Part of a small language model's weights.
Size: 14 layers, width 384, 12 heads of 32, vocabulary 2929.
MLP neurons of a small language model. Each row is named by its layer, matrix (gate and up: input weights; down: output weights) and neuron, and shows model dimensions 256-383. Each number is 500 + 40 x the weight over its row's rms, rounded and kept within 0 to 999. Numbers have three digits each. A neuron's up and down rows have the sign that makes its largest values positive.
After each neuron's rows is what it responds to, as a language model described it from the Wikipedia text at the highest values.

L4.gate190:560469468494547462504440420547468494470448554515463480557565482553524511509470491474458508480488476525497441490481501569573532550500557524527561475475460498417529485438561402472457613464460465548482432497498470478536468527594439449501471507503452471539502444558493518511443451496410493520465477526498515509598488506572517550510497464515471534446458530525460425517516453526516461476521
L4.up190:467456511551416442458403551504488421484484519518534519519554526569486488457526551517519470555480491445500481499496562497512551522490454545460492522509512446517521443469462492535556409522507476494502477489551496504481504450448369423527479488539555500502516521493444437534508488483448531463480498523502423454436514496492498534492459497419505481510468522502486478452506516492501468459533
L4.down190:509496471521530600504480489456479496433471572573414523537477535511559448519547563462485453445497452528410492430473489550550477457498582491532535483508490575427524548450495478474516516464503515519462577542524499535513534490554447520503512541444471455468528492515535497450484511558508511427454481579507495493541539507540605503452497444478548425548435457551545527498551381513453479465478
Description: Opening fragment of split words

L7.gate262:557511492529569435474489500514508482538537466528538487477512535457502554500509471421448519491526535496571573475539534518487545477559508459479508479480493457441502445503513477486505468495502473516448401471425515420504363442465496416425543499526502531509535425405502493430505490529524430522524562559441516576520522528510574574571523485505430419423558505466493455568541498593448510494479
L7.up262:471463565465449475469471513502536450487525553525485518472553529526382466516433446548505572513477527467477576496596513531470487478434572504572450433481496474555479450503482462570489543571496505537515470532510497417546482497521580530449487513542487494478516476514396481543453490488472493499519446496532432556504477481517511485507513528506457478481427564509498487523528529453523462526525
L7.down262:512485409561478461506481508536507519431472541457480520505573556523522508498491394480459495468504493443464508523530475457511438480487429483598476539466438453542542492426530449450496485507477532508481562417538470538473474494455502553480531535514464579546480510511524485423579504531482537578433483468504472464490506462487480458546477465517521555394557432456484537472434470482550473497466
Description: Mid-word completion pieces

L10.gate435:517570540474459404464479466519507505520487482526469550533525460496513509449499437491555540517494507476533544480494425498543499539456549524473528475526513515479570477480523530522532498520441514555488509509526508491476552549502509465485461528522514520464513543532521443541435541517517467521463479530485476537516489521526519569526477390568474489567430473553455457545476489516471484512544
L10.up435:487524493526493543510546509515445483453448471511438430523541418517506484533441513484489492526551373488458565522510431570437557501522483529505536556541600474484442497509532522461505518534518512554454552435428489426525495557485469457511535499483520478479580449531554447527517499474458502444502459492471453450446471491479449499583537532476514467475566494501457540501504501522530506485556
L10.down435:549421423435526514521565526474487505476508518455529490482492499404480522516438494569454475548527480495459540537442472444495525512553441394576514448523554531461536514500477472468529499501535471452493450493537599528476549539476480471545519503491457608456426491498417483483504477521534547448509547541431477539503584543566566534566507423452447457499500542494521503509504531515503489451526
Description: Collective group nouns

L4.gate531:450562526495502480537475578499493570489430495502468469530457494464525491481520440478561499476502547489465519499499493456506470475514464462481476547485515517463456536485495577525524500446496557494533517500531537465516499598511510477544531539490520491523574490529533481420474543457576452444485471490517485543475529551522585556487558443491557548499485546426465472483517467465480505507432
L4.up531:522522456520436543539513574488541518556545528479464483478544431497547498508496457530482557497463436525508505534524545496480475557439559533518496569492468542526525495552500477522480558548477519491494508521496462508482486525496503487546479456455520502525451525520474445497521503480609454465489516440489477574554526554500418511499571569488478501440521492491513540439486538554394497525533
L4.down531:542527555467493528465547439533447431429437520527498490475533491477499432502552484496524448486490530552486565531570493504498454517562506500492505477542437539453511553487555536492455497479572513570520501455486572468485483467498508499432508492515536470548474524496592485487503461465461458512503433453524531506565533542475525496494479461410544536401511518377520548519444442455482537494512
Description: Word-initial vowel fragments

L4.gate267:504473483501499481523437560407486517575525466458467514477434526512537507528454489512410544511471450540434532494428476555487487546508568425449592525483556516492507494516493520516493542449443543505566551485489527505591388483521505486547546487521477457482538500482509483524518471551469550468447522436458501508527472554533513457537508613484449538485517536505478541545497497462490432472470
L4.up267:533512463508512510526534476529543537473553545492551426525462497542473514507522524438519498526450473446577477551507482563523430477491546383478534488498469523497548511463539504541528551513471469563558468517475580507547475570443482486540561488584447520528517503485472496492516500493534503565534503505478442515504434481461530446527578529481446413546485543567494463537549540441527472483513
L4.down267:563494504457480527446484575544478525467470429536471484478517468468513532450510506483470523488520519519493445488537438581511576531494522471524456455466559481439513526402475481525500471462487417501472499493517490418451466506424512522431518445517487508494554463493443513482509518529503490524449537518548510525491538462403526574500490478514486572498548468547516515560530537533560515499476
Description: Year after "the"

L10.gate802:542493485556509404492505506412472498477457502500505470463451520524426503465503481485481546521483482486491484488518499471422551477520478524470517537481443586569464562566513515446489587501452471481566448460509502523510524554522531505443536505499429535435488440460522461578476453509529474450476538478497438557549495581438429461476560490413472482487498514540541423474490544524516462445459
L10.up802:494549492418491508584522520576490539550547541496491567470496570525430495546519496444502525502522476469460504467513452491564516506483486494469474480496519497463518553490428506473438541478495475582541567472491478507530532527540449404467496535553509507488450500447473413498543517508486553564527524466511495509461511472456472541528529502464511486458473501460436489467491556488541491553525
L10.down802:520462564540508578542557487473494460540539436460465518502507466449510534457519439497475518472488492546469485499563546453514512499487533483495494541469487470485448517580463482480484428559469417463467520503548440552497542572499557457431441498491463461503497491515462459427566585511479520513465474572581574512540551470512491480512452527516521508433609531515561554482529501497461492472497
Description: Year tokens in text

L4.gate1:558507544487428457516597510485532506564486468414466529526476490511443465471469589505424482533539492475442522500489545524476516502448478488436479476448506469548464562441527521495495490487497502527511467537580502518482539519502589513543574517499483602444500544459529493536487514482490473529495518513482519532522486498453415465548511476530546480529509536583566493560448503465527490464431
L4.up1:580479506515523505498520540544481485500403483446497511455527507495499449426461515470534539433507475624507506523540534516515493544557493548482518484501472504468426501555489446482516457491554549405486480542484466577440521442472490493521483466436559509542516536538489486505456496556546450557514567524425490599566480498543497467529487531555539514502554520509465503485424463484466457448482
L4.down1:456484530494489481504458544441448504526500458467556498517436480508539527531416438481481455464557462513451504503439434527500490442536521571453473515451542471557571549519554493532430527482463519512536519550525541552470488522496522546470444500580437498437499547465470445437528541496513456526480401518477524492519424488427573570547514546499498491507461542534522522499440535485430508479506
Description: Split-off initial letters

L7.gate33:436529517499530564481537545491470482564547539481536503513492447490504559455534459553518523502486624559527444504539506518527504505544474459465446512513529463539522491499519471474552496504504504546545417507500594585430451527445520540507456551510525505425449403567434553497475443482454448473567461579568505457549441522485506494530490464462550522496520465471483428529453533408551497487494
L7.up33:490549482558578501558498507466478486496513575533500412478477563506443558491489454498478483462454525492504569522564513488409492490470448479518479458561513500481495465542472512460504506511428481466485496513461472494516470507514490486535529417543520501562546490541471410507432478532465516415482474540489475496461491449494515432512498533493451430552439513554533435468496521541434463588478
L7.down33:522477525516518512523492499508499499514538536486580471499466577545446483416532474475552551470510510532447463491516513472449468500509498500507514499501480496541514469585535527481458440489459532509476495489483509486534425449526453565458485453516472446624470528500508461508487520522492436406540474528396524503458515560448544459544474495457529439538532524445604549509601483455477487423466
Description: Formulaic phrase continuations

L4.gate245:563520457457498473538455559529538511494458559530527569565549562418462456528475431536487508575475464470425440511494489553428521489516419431473556454547475455447558471551541498503460457433590408490445461541512518542455474498429481504552532470515481491535532538515490523492533487449446472471506487501472480459440575523447504533499408495570517475514521437488519510447518473418541519530470
L4.up245:519501467555501554527563513451469508516480475568457483484477530498556524441550483487432512495436572516476493577496450510469429516548491465536550465482457465514483502521563512496464478529497518551480380483469507542463511438509510465524456456539486498481435533555453466456450476502463437531483465536453446511584580532520460493468505471486484396512473499475476478552526504516553441508439
L4.down245:551538528556449545570525486485467523521499513522515446517501481466497486536539513556528509482475503501517531417470505477483502448546550478449463435509485481523467590537509536516501435475474572433482493564530476529524543508474463515470480490452464458503549468510495537533466542477491557487471523520583519419594539474444540498489498457502510498512544475462510479508532513502463446487495
Description: Mid-token digits and fragments

L7.gate541:476515534456539518510479487477441503427438399528576498428533553523565439578513505445477467490456442497399578496500530552562464498509525512473526497513543520498514483415472444517485458511533455543518537463433514430478496598460521543540505482527475453516569426462538540432453549512464524396472464547440543473517474553476558491489553507479446519557515548508467522513460431499451555481562
L7.up541:465456483529547515522495491530460486478604510509548495423507515511452489524422493500462503413458466558480520536503518489537479460490486440542532477521463494454536429516544563507524517584490485457448409520498570476498483464519480429455457488471480464484496518471512428463572424539460539456528499536520509498511472468506428575521530441581516447461565500514561497552451473547439531493457
L7.down541:589478511506507450462522577556504533470434528498451514476527505504456509440504446493432529566388506552475548456585462514508485492515575544488477480407429544439459480450493491454489504497500505462522526448450448506511374482465554621517569523521516490506496476514554473449421484470498568498531564544499526472541515492527476490440544510510498507500540587537441529500519595548501443539465
Description: Start of split names

L7.gate866:456492519454556485555514480505492554497489511525496514506489475496486513604479507469506451481492522562515458502483490489540489489580474429428527553519478489484504441467497529503527543496455445447474498478422451573523465501422501487534474491511479501502557476477462478425495513504534451518416558572556494458502482480438538477572432488509480520509463518472478510499439496482498543488526
L7.up866:475495554491473523457570478493470511411407481419584476507536466511553571481540503509493474423453457446498504477473503524457464530477455491581514458518543523504437528476514481554607525460397579550496450556537510481542520486476489419531526519515527497444553469550514557496512463535479442517487488522495471397477439489489446477488505516516581483538556540489450452524531501513506421527503
L7.down866:511401490511536495551494490476507530489440545540490533482531481526517491503509532512509504544491521485554428488532577501463495537488423469514480574402475541485482485509568484476465577571527544411525490525426458463470457475563541495490505490465510448536510439535530486457545571436496553505484477493487486548442457482606454525538520589476492514465529472489495458501443456540460510461526
Description: Collection and category nouns

L7.gate738:506490507480525541578583480510465485525502480433483464479562524483519458518448514516506441510564539522450440413539472456451581527509537563497491540540507509495503504406526567488556509469450465509518426386486502464486509503572582495551591516423461513495536522515484554517549494528476527486495411544498513472569408481466518554555421472418529462579448489534522541505506448460446492513415
L7.up738:476481503503481552488440435563475490498438588472512511509476561541492481514495466523495496498486473409489437478471422454483596450536576498529543521474564411521454564506472501529459515539480493497428492472569540532508541416546510475533479537501489472510497458559506476551558499534544470474446546469539446433436475527507480553454511443526428560501545532489490536496466465534453462484517
L7.down738:502457449453506481490562454474491545449417461507467497493517452499537544496460476517507499473524556464485488459543404482566444578543573473475514484518473543445496510535543501494428437442508564529487580451486557515469474645502383487505519461435460494487495475504575468498502485508476481467488498469553513526507465495501488470599484474557424453535474502517492564535471566486448539507480
Description: Split-off initial S

L7.gate821:479465503430479513477456502581562433507496447495513494505459513450473577453455478552490500498514505529493521504551461506516482515497511540545454479498599531500548498518499473449466480518446505456496479490560477477481514527511509462487410475558468508428448510484520500478515413411517514593551474466503541595528490490546525542470507486511582558521535426523460420459476530458482481599509
L7.up821:467536490486585449576466471525530453548461529480439416438466401490539442522421510472565541421496482530490465461500489502479471491462474538567560481471531524438528420467479503467472469469534552496544541456496473508487560504547474499506478522473514481491564577458527525518491484403518547486456497441472473588464514488476485447475468504445525530496469506550454562450510497491473500512513
L7.down821:536483488517518512486478542458547433520540517465513476475506505420509547484504469459481499512550535528436500478514500494438507442534452555486453562554451478498473476567500532480555435476522473424527564538526475561491528455462460540437493414601496423480529434497512394432460520508509503439517510486454515492463537554537446524471457475506469516516488490484485447498507489538510510458542
Description: Institution and place nouns

L4.gate717:548520519540497504485443581457468452485491496483536427490484563512526524527523516515514455455510500477522525516494481461447519460417463451404511470456494451506465394476534519436489511470467476497499482530496488512556513553491519453485534470517564524484497559572478504495566484465515541496492484501484542449517523497541489451501480432503519491588470585571500435439516502474483477473494
L4.up717:488498520546492475527480549539470484555514488508433464468492447528560503506537522466518453452480550452465476505522487478499501439544549402489471438478524503459480479433528495449492476564484488484483479502534428539514553554508443457482537496547483473580480574540490539579517507539513545443493460520441527480416488505537521389533589498514502564562498473498525427415467475486481522499497
L4.down717:483475557540587536517466525492545447549546482468483509487492625484487492548493512499548496544561591496471408516547492496465513526562537491513487511511476507543459467501500470511565472500475488472539468474466562514488534443592404471440556454526527529554471533454455424488514524491550511536496446533490501427423543508551395488460560520450506460566588493455515466537474505465499499497501
Description: Numbers and digit pieces

L4.gate45:470500499520524528571525457580515484459442529482500510484506550554489501477543459422557493466390531455557495435480551557481453519507487502415491523459472517480494408504586463487465492502547536578525499458492473523502429513521465493579499455451433540490559466528473529488458508586489450559551477490450504474489408468470525468523469511489544486521471468397448542550479552577447488531501
L4.up45:453468466560508493515522455475499560533532539491464505592545508499479501521518590551504522498491524480514480526543521527473505432483536527456495530460506553509564534452555480454487509458545497591494579441436457508514543501524485549507499503430454486442526516494476482485558420541492466501493527553509526489494514452452553520481472495506533522468523475510535576512442465527530414480507
L4.down45:439514521537591551439530521549497546468561520501537439560603470508531466516509536477490505528503514546452464502482471525448555505434465524486498493473542549538551511466486524489537547508474540574523474475455421442507571482448484475494502544465534454496504475463528508547560546520478474518452487497532536542437476470528430483590449471517497410458484474493455462480495539487529483498485
Description: List words and world/country names

L4.gate395:494438546536471511547498554495463532502518540504426486395515507492454456480477502525492503456489561465423386483487435529453463527484546486517507501465523487438540484504552591503482443499518443545536584530547559439495471485532496551542470543510561564538498485505486435441492476430471466544469512532506541471461563453455497481499535518483531485501509469533527495495481505469499496495494
L4.up395:509487506560534496525533479572533516493511504493474509496523487509512525483449381477460533491484508434476549492435473502515492559449513442519423572460494468501471487492559525421535522469542474501469530552576510440511516480509589504545469533499512553576535509561524478509484493520464516492500544494472509494470493485496519549537484549519551484476480524518511557489485531500494497511550
L4.down395:474514445458486556516505495558559484463522533540564538468444501521487497508474565494513521517495461514409482454466459513492441536565530562520452518505549511471450480484531585497499506505549560589469471465493535551425504524485476507501444517524592462484484544517461468534482473614529528501499530494476511545439563439494594506474518484549485522462530457474479586481554432520471476505468
Description: Place and facility nouns

L10.gate294:476520566419475540539459482551436466550511450541541528555567478512513523449488505585441500496532504567493478484466440554454415488515452516447490520488518503432525489489496478506526482524563479483453524471465489503484510485509469401514557481509527500518470476494463558540500506438469536477578540508489565478452537526450511515455546440487585454436505465506533494543504475565445496468489
L10.up294:424514495507524421482545519486487517506502615414566501479472532505515538424511462529557501505488516532476534532537505526565481522484511436405460526435429529485520526538468472467464462518482579511486448524410510490508523533485506518569495521512494522527497478515547498490524471489484452573531486494550483548442508511492406478481478500517494542565525496498421414529460563525495534582447
L10.down294:575530460508515478476587403539427485459418593468416549512454474508536511470530511545532515445475549496550601529469505455452500557523478555505469519547555487501453550547458496518534537604509565496508515561495489537479507466550467520534508476475452538550477469443573488498474427516481533594453472537498501484442474506515521515602497473565519505495485529565519533439475517530501499507454
Description: Table numbers and word pieces

L10.gate845:532523516494501449500423455566472526447417481499517552455554595534513520426556488547412447490428532478469516512503451504485447567484504547464491481507444607466392527513482545465520529494483500465506502607462526485539540470441492419500489546473501480476532476477525542469494524564494465505542430492479548499455462533494479528517480425498529466501484493482494533477473487515482475483565
L10.up845:533548517449523432576497485549432481513460438529541527543515547498570536457474504463523482473526545457516481509543475461484487522524425486509507521471433460542549504529521475533517478468499432443576500525443440463473526487495568543533472466495480491486490529473491528495489555486479497498548503489516480522488458565489476571445501458435448481496419522518488514427517567442431503456543
L10.down845:603543520527495513475546507443491507532447535513477473511441502540562597517487455487510515535538505495527536522564511462468517542539460541497507474457482472517524552528428503517526502437437467493584575518509507586495469454505507500550491390513500510457512508503508483559442522540499557506483442463560450505570462480455484500490509404569526434470509452606487528461472498419489472528507
Description: Prefixes before numbers

L7.gate625:450568498495506485552491511488505485470485509482574482463557489495570524493511554579441480511544545593516473525507466518452500500534532388523425552531443470459542498516438453467499517482523396516542579482504494539522452558490539468474557466514518465467460497468485571520593542458477486493489531483458556444483605486455548515464488502508425516531463516543498486487487529518578519481511
L7.up625:525538541456487482478452527532518459507456447544451479471542501531451446503480447513572537474488497592486529493516427459480470500471522466441425486493433528449503528444514447473491469576564493522542553479538484504521472514546534383515535534559557557509486495524495491498477533449540500525557504460519539520494457514441536482512461430446481511558485514552486486457503526533536504487411
L7.down625:497551546519465554463528521415538514461504486538503506477505483512457470550548496493491480515461519539439488430517523539479479476435570529470535542506458518437521528395492505510527494506534529554535573535518510525459474524543502532514486391550565446483502448657447469479519512465519466488497520517537546494514517469576504486404478464503465514572472494465497590580424539502497470505482
Description: Word-piece "us"

L10.gate726:515469427555532462502470492527469540543506505490472461537503456486532499545499503495518536476520456465469506507469465446471485435488563526549540540492508424556572498482559471474556387479462448523503514459513514477606440483455584496502570500424493525442510505546518528529457469514566492553493541475451427464478542529545522479542454499494505506545524446483530529479516513481444465507541
L10.up726:496424507516500456520462564431462508520464462428462393554538509545430472538595488501491483602476525477479557542525496482445489567508519493482519461455559515498511531431478533480519549452509545529427425518441521437479506448454571515461464437479485523534497511493429513533451489504471597517459530518550544488419521454492493536479539542502455579510567482456443517480481463450542535525496
L10.down726:503472527491499450488508464448473540500531507511450459468496524562538476559517482542433487458501529461524447467413512448514592485438473484438503486459470568434441413478533483457488514464483553584539586520499492548436539521407493464498539479528487494519506497475529489586485484503517493461567481525536543523480566450444518587505463529497498523497554536481583553501487462564526522479570
Description: Noun stems before suffixes

L10.gate461:536446517491466468552553483566485538461460510488473504509509531432507528491479385527512528605556502594492540497456530531508547521473556430544530454507492436508556532541496462499505481503471520502466529556533460519543552474545471574455548472547438485483526500484545560506499551547495539536472541507508524527501485465513562532471503488555605486456454451487488502466546572515500526467497
L10.up461:454447491462534569489519433533495466483516530475444547497516575486559603519462538460508420467540539509544514562513500532458469482567467392453531518481535398503502515536533447479524434492481567604546517492568462504563413408523531519445483483465536526549496471554538489495489520430502536502518460518508502479541429534558497506477493533543491549439578493470527440482495519545543495527560
L10.down461:455484549494526526468499468502488475416520449434352543519459489549459502549481471479512473496496396456467471425452477539541485520463543500520469578463552477497517507489502538536422446535513494458412527501442520519466530424460488547504524558453523506467490431450499445485486472545508471495534535528492485520509516460495410494517522472473472505511514497493476466453505514521477613466554
Description: List-item separators

L10.gate368:507466519446453449516491583488510532489550412474496499495464522530546489503538491508528497520538486532488472500491468519489474570481465488493531503495545503523524439475514493527448443567523532493453559453441538499531544544503556497470516530530526487440538482498499442459494500461421451560453496470500515494547506597604489504452459566512421483494473467437521542436524521551537503552508
L10.up368:472515506476510481492474520454469606605534454495455525532466497444509550535454525434496504532479519544511487470515463468470536461483500522501550506506512552445477534509466516509487524481502484473506543539480491473548455388530534522499560481504538519559535514444551483492526525451455581516508496488524483420497522575529453501521480516464514509506506552546452568532491479504485533545488
L10.down368:563508413472499534539542523452508515501432552517485485536541487502467504546525474514469446427542493467538511493476515515484550499461530490519535546531373482463489460475519510524524471471509486458498504534422456549453468444435534472511520506449512587525483510483536546498521497544544507533489509502429447489534601484494490540461468408502559533496510483487536513472477515505450502606522
Description: Noun-completing word endings

L10.gate276:550467491518542477551524480527540479561462441494501506509420520521501465485509516545508518517545567462511449501493553468548561485572537519514539527528530485495487482582515497527514499579573559474487522587430506487433447566467421447472485574519494452529522526467514607473409483484496554479491511438530486506595524529520489487523526494522517472405502548462541456466470481534516485494582
L10.up276:483477465499476528522489527629562554505552555500430492520481529523443495477509515443490507491505460532519518479599480528582487530446479492530447475518494533533510461427538525535527508512551491476506561535489475524518450489472420449544405499479515513465555532471448507543564502495466472458498494546530447468443580514511523500505443478526493537459492474553542488553480535490507525537443
L10.down276:541541465449483519491449483535439589416528451494464557435505481440475469495505489481474547530561503473511511496615514512510519450499454480516491474480528544559435500507479495481511496492485446465499429490509521543506460547443437532437566593521449501543580534441538521545512430534493470437435546498492430454503452481456454467511520445572484491468542498510514546481466524524478504535502
Description: Digits in table numbers

L7.gate712:496482456463487531538463510485445532493509468468476420470526535488589546452495411502531422544487576473475584544493546563528520534485467500542538487491533466454495469492556494570446468542504485537584486469511431455522472451449535450451521503521504466498485550498610464525520594416551457469510528518506522486540541482501528490548494471415483505535537550508473487475489525590514508489469
L7.up712:570546391481450472508506521528477539540543433552470498544486522484535565490523544537496540471529501494543533491514515496475523456474481479433507531487495491462537507505498546414495477498497525485541517556544537485561506457573510482480468491483524529482457525465461558531482439453480469419562446497502457537545446592576458541545508561524481492475487477479532539499415496502507482536500
L7.down712:456550512472471548482455476406458469480479529449520488460466531468461445524506539444513414505490545417470516545526505426500513484475537532482551536488500470492396557487535490590510481493526507522412478578452608475509542520444469557529471534512487501551433487467469404507472511442498522379627461451521478542462417464544501514524433515504531404508398494451562447473426502472490528439396
Description: Infobox bullets and numerals

L4.gate812:493556438526499553499544538548525502543481438441560482502408547527492567480546499442598503489426535447519498550559428504364476525474514497512538506538466434492506442507525489486620490446446470469508525503487532515450415495475529456481506471508488463452524506519478471507515500499534572576500466625437511565484435528434632517445502440490462543485537538538521482541417556537583519453516
L4.up812:448448456520500513587526552483481495526542493551475489505464462477454503460569515538443525499415487550486431501481555507502572433536514491463438494529573519416543488393537525454558510523585544527468468488499523515466516509501505554498524527475474531479563494450525472515469473508548470500538515521516550595540458557479501506495437482451438416528521566464486507461509580510515535528475
L4.down812:512525509467474595502551533454566474460423523571497496518432524475502514555510522534525555584535513562503477504582499463520496520451469542532475462513520509532501463474547553471495477457436490540540472491448487442436498538446490515501489489591464503465527450557425516458542558489491495482451481481521544479539522496503443478518500532493459479482486401488471507493579509545567510440498
Description: Adjective-forming suffixes

L7.gate180:558476486479522524541542509495576513498550432479530531546509515517531521507506489500522468538486519572535478466434495519491491546569474493463514469485467463460579543522496528414493477520444480523455499473501485476416614449490458477509570496502531460482477482435503508467479510556490497494550474558459436510492502470496488526507531523518455502417469478447499508488531532493440487459560
L7.up180:446478449543515509531532506416547601527447472487497507449492435500465548502508581527474478592504444472487585429433459490474455456435407474506533491495550523496537509516497556436569534532499457537438484471490540463500492484472497470491521484481505465555528502508534568453500463540486500545438491483495560450434482542548547528452538530443532476479521522573475504498523495543471558514520
L7.down180:514539537501491504525543544552595514493521516529521472504546507528554496461480481530521488439514427433573477465524482467493508514481487482512486519520523499495534521486503450518533436470469526436472480537458459539492518500498555467480487487514482422558532457529479482515491524442499495507526512535501509489523518479522528535519462502511509461571450536510642590462511431522505494481487
Description: Comma after list items

L10.gate864:465489463482502575478461534525442507471482562519443467462508403419503485555507497519523434479498483524487534511497478508433489457451489517475508564487491492511543499545559545447506465525492473512424569532486423477555504451558510489526510502499468482505397552500488500515485559550504524496434532475558450537477565404493525486529457541524499565528410564494487496538572492526499493477491
L10.up864:441464517470455563526439470468507462492476522432488463460470495447461511510502424441592422615535461537534489448510470455498467521445485450497509481527490477443563564502402562459494537425498463520481559516410523527532495524520534495562487533493567463544550495581538501456474529479452445428433519558522512519532488536477490521454575511491534469524530446517491483527457498531460502505501
L10.down864:501485584477471499519466569534504446494484465414436446464512564483505531498456440508484511547467492545544510517525516538517478507464533527535551495587505479524470491493537508464441468481552482516388481529437504531527509430602532503448425512576448522569561483564495452510447513522480502478575532569450527547486582464554524509444561445436487447482485528528520569514461488516498546495407
Description: Mid-word vowel fragments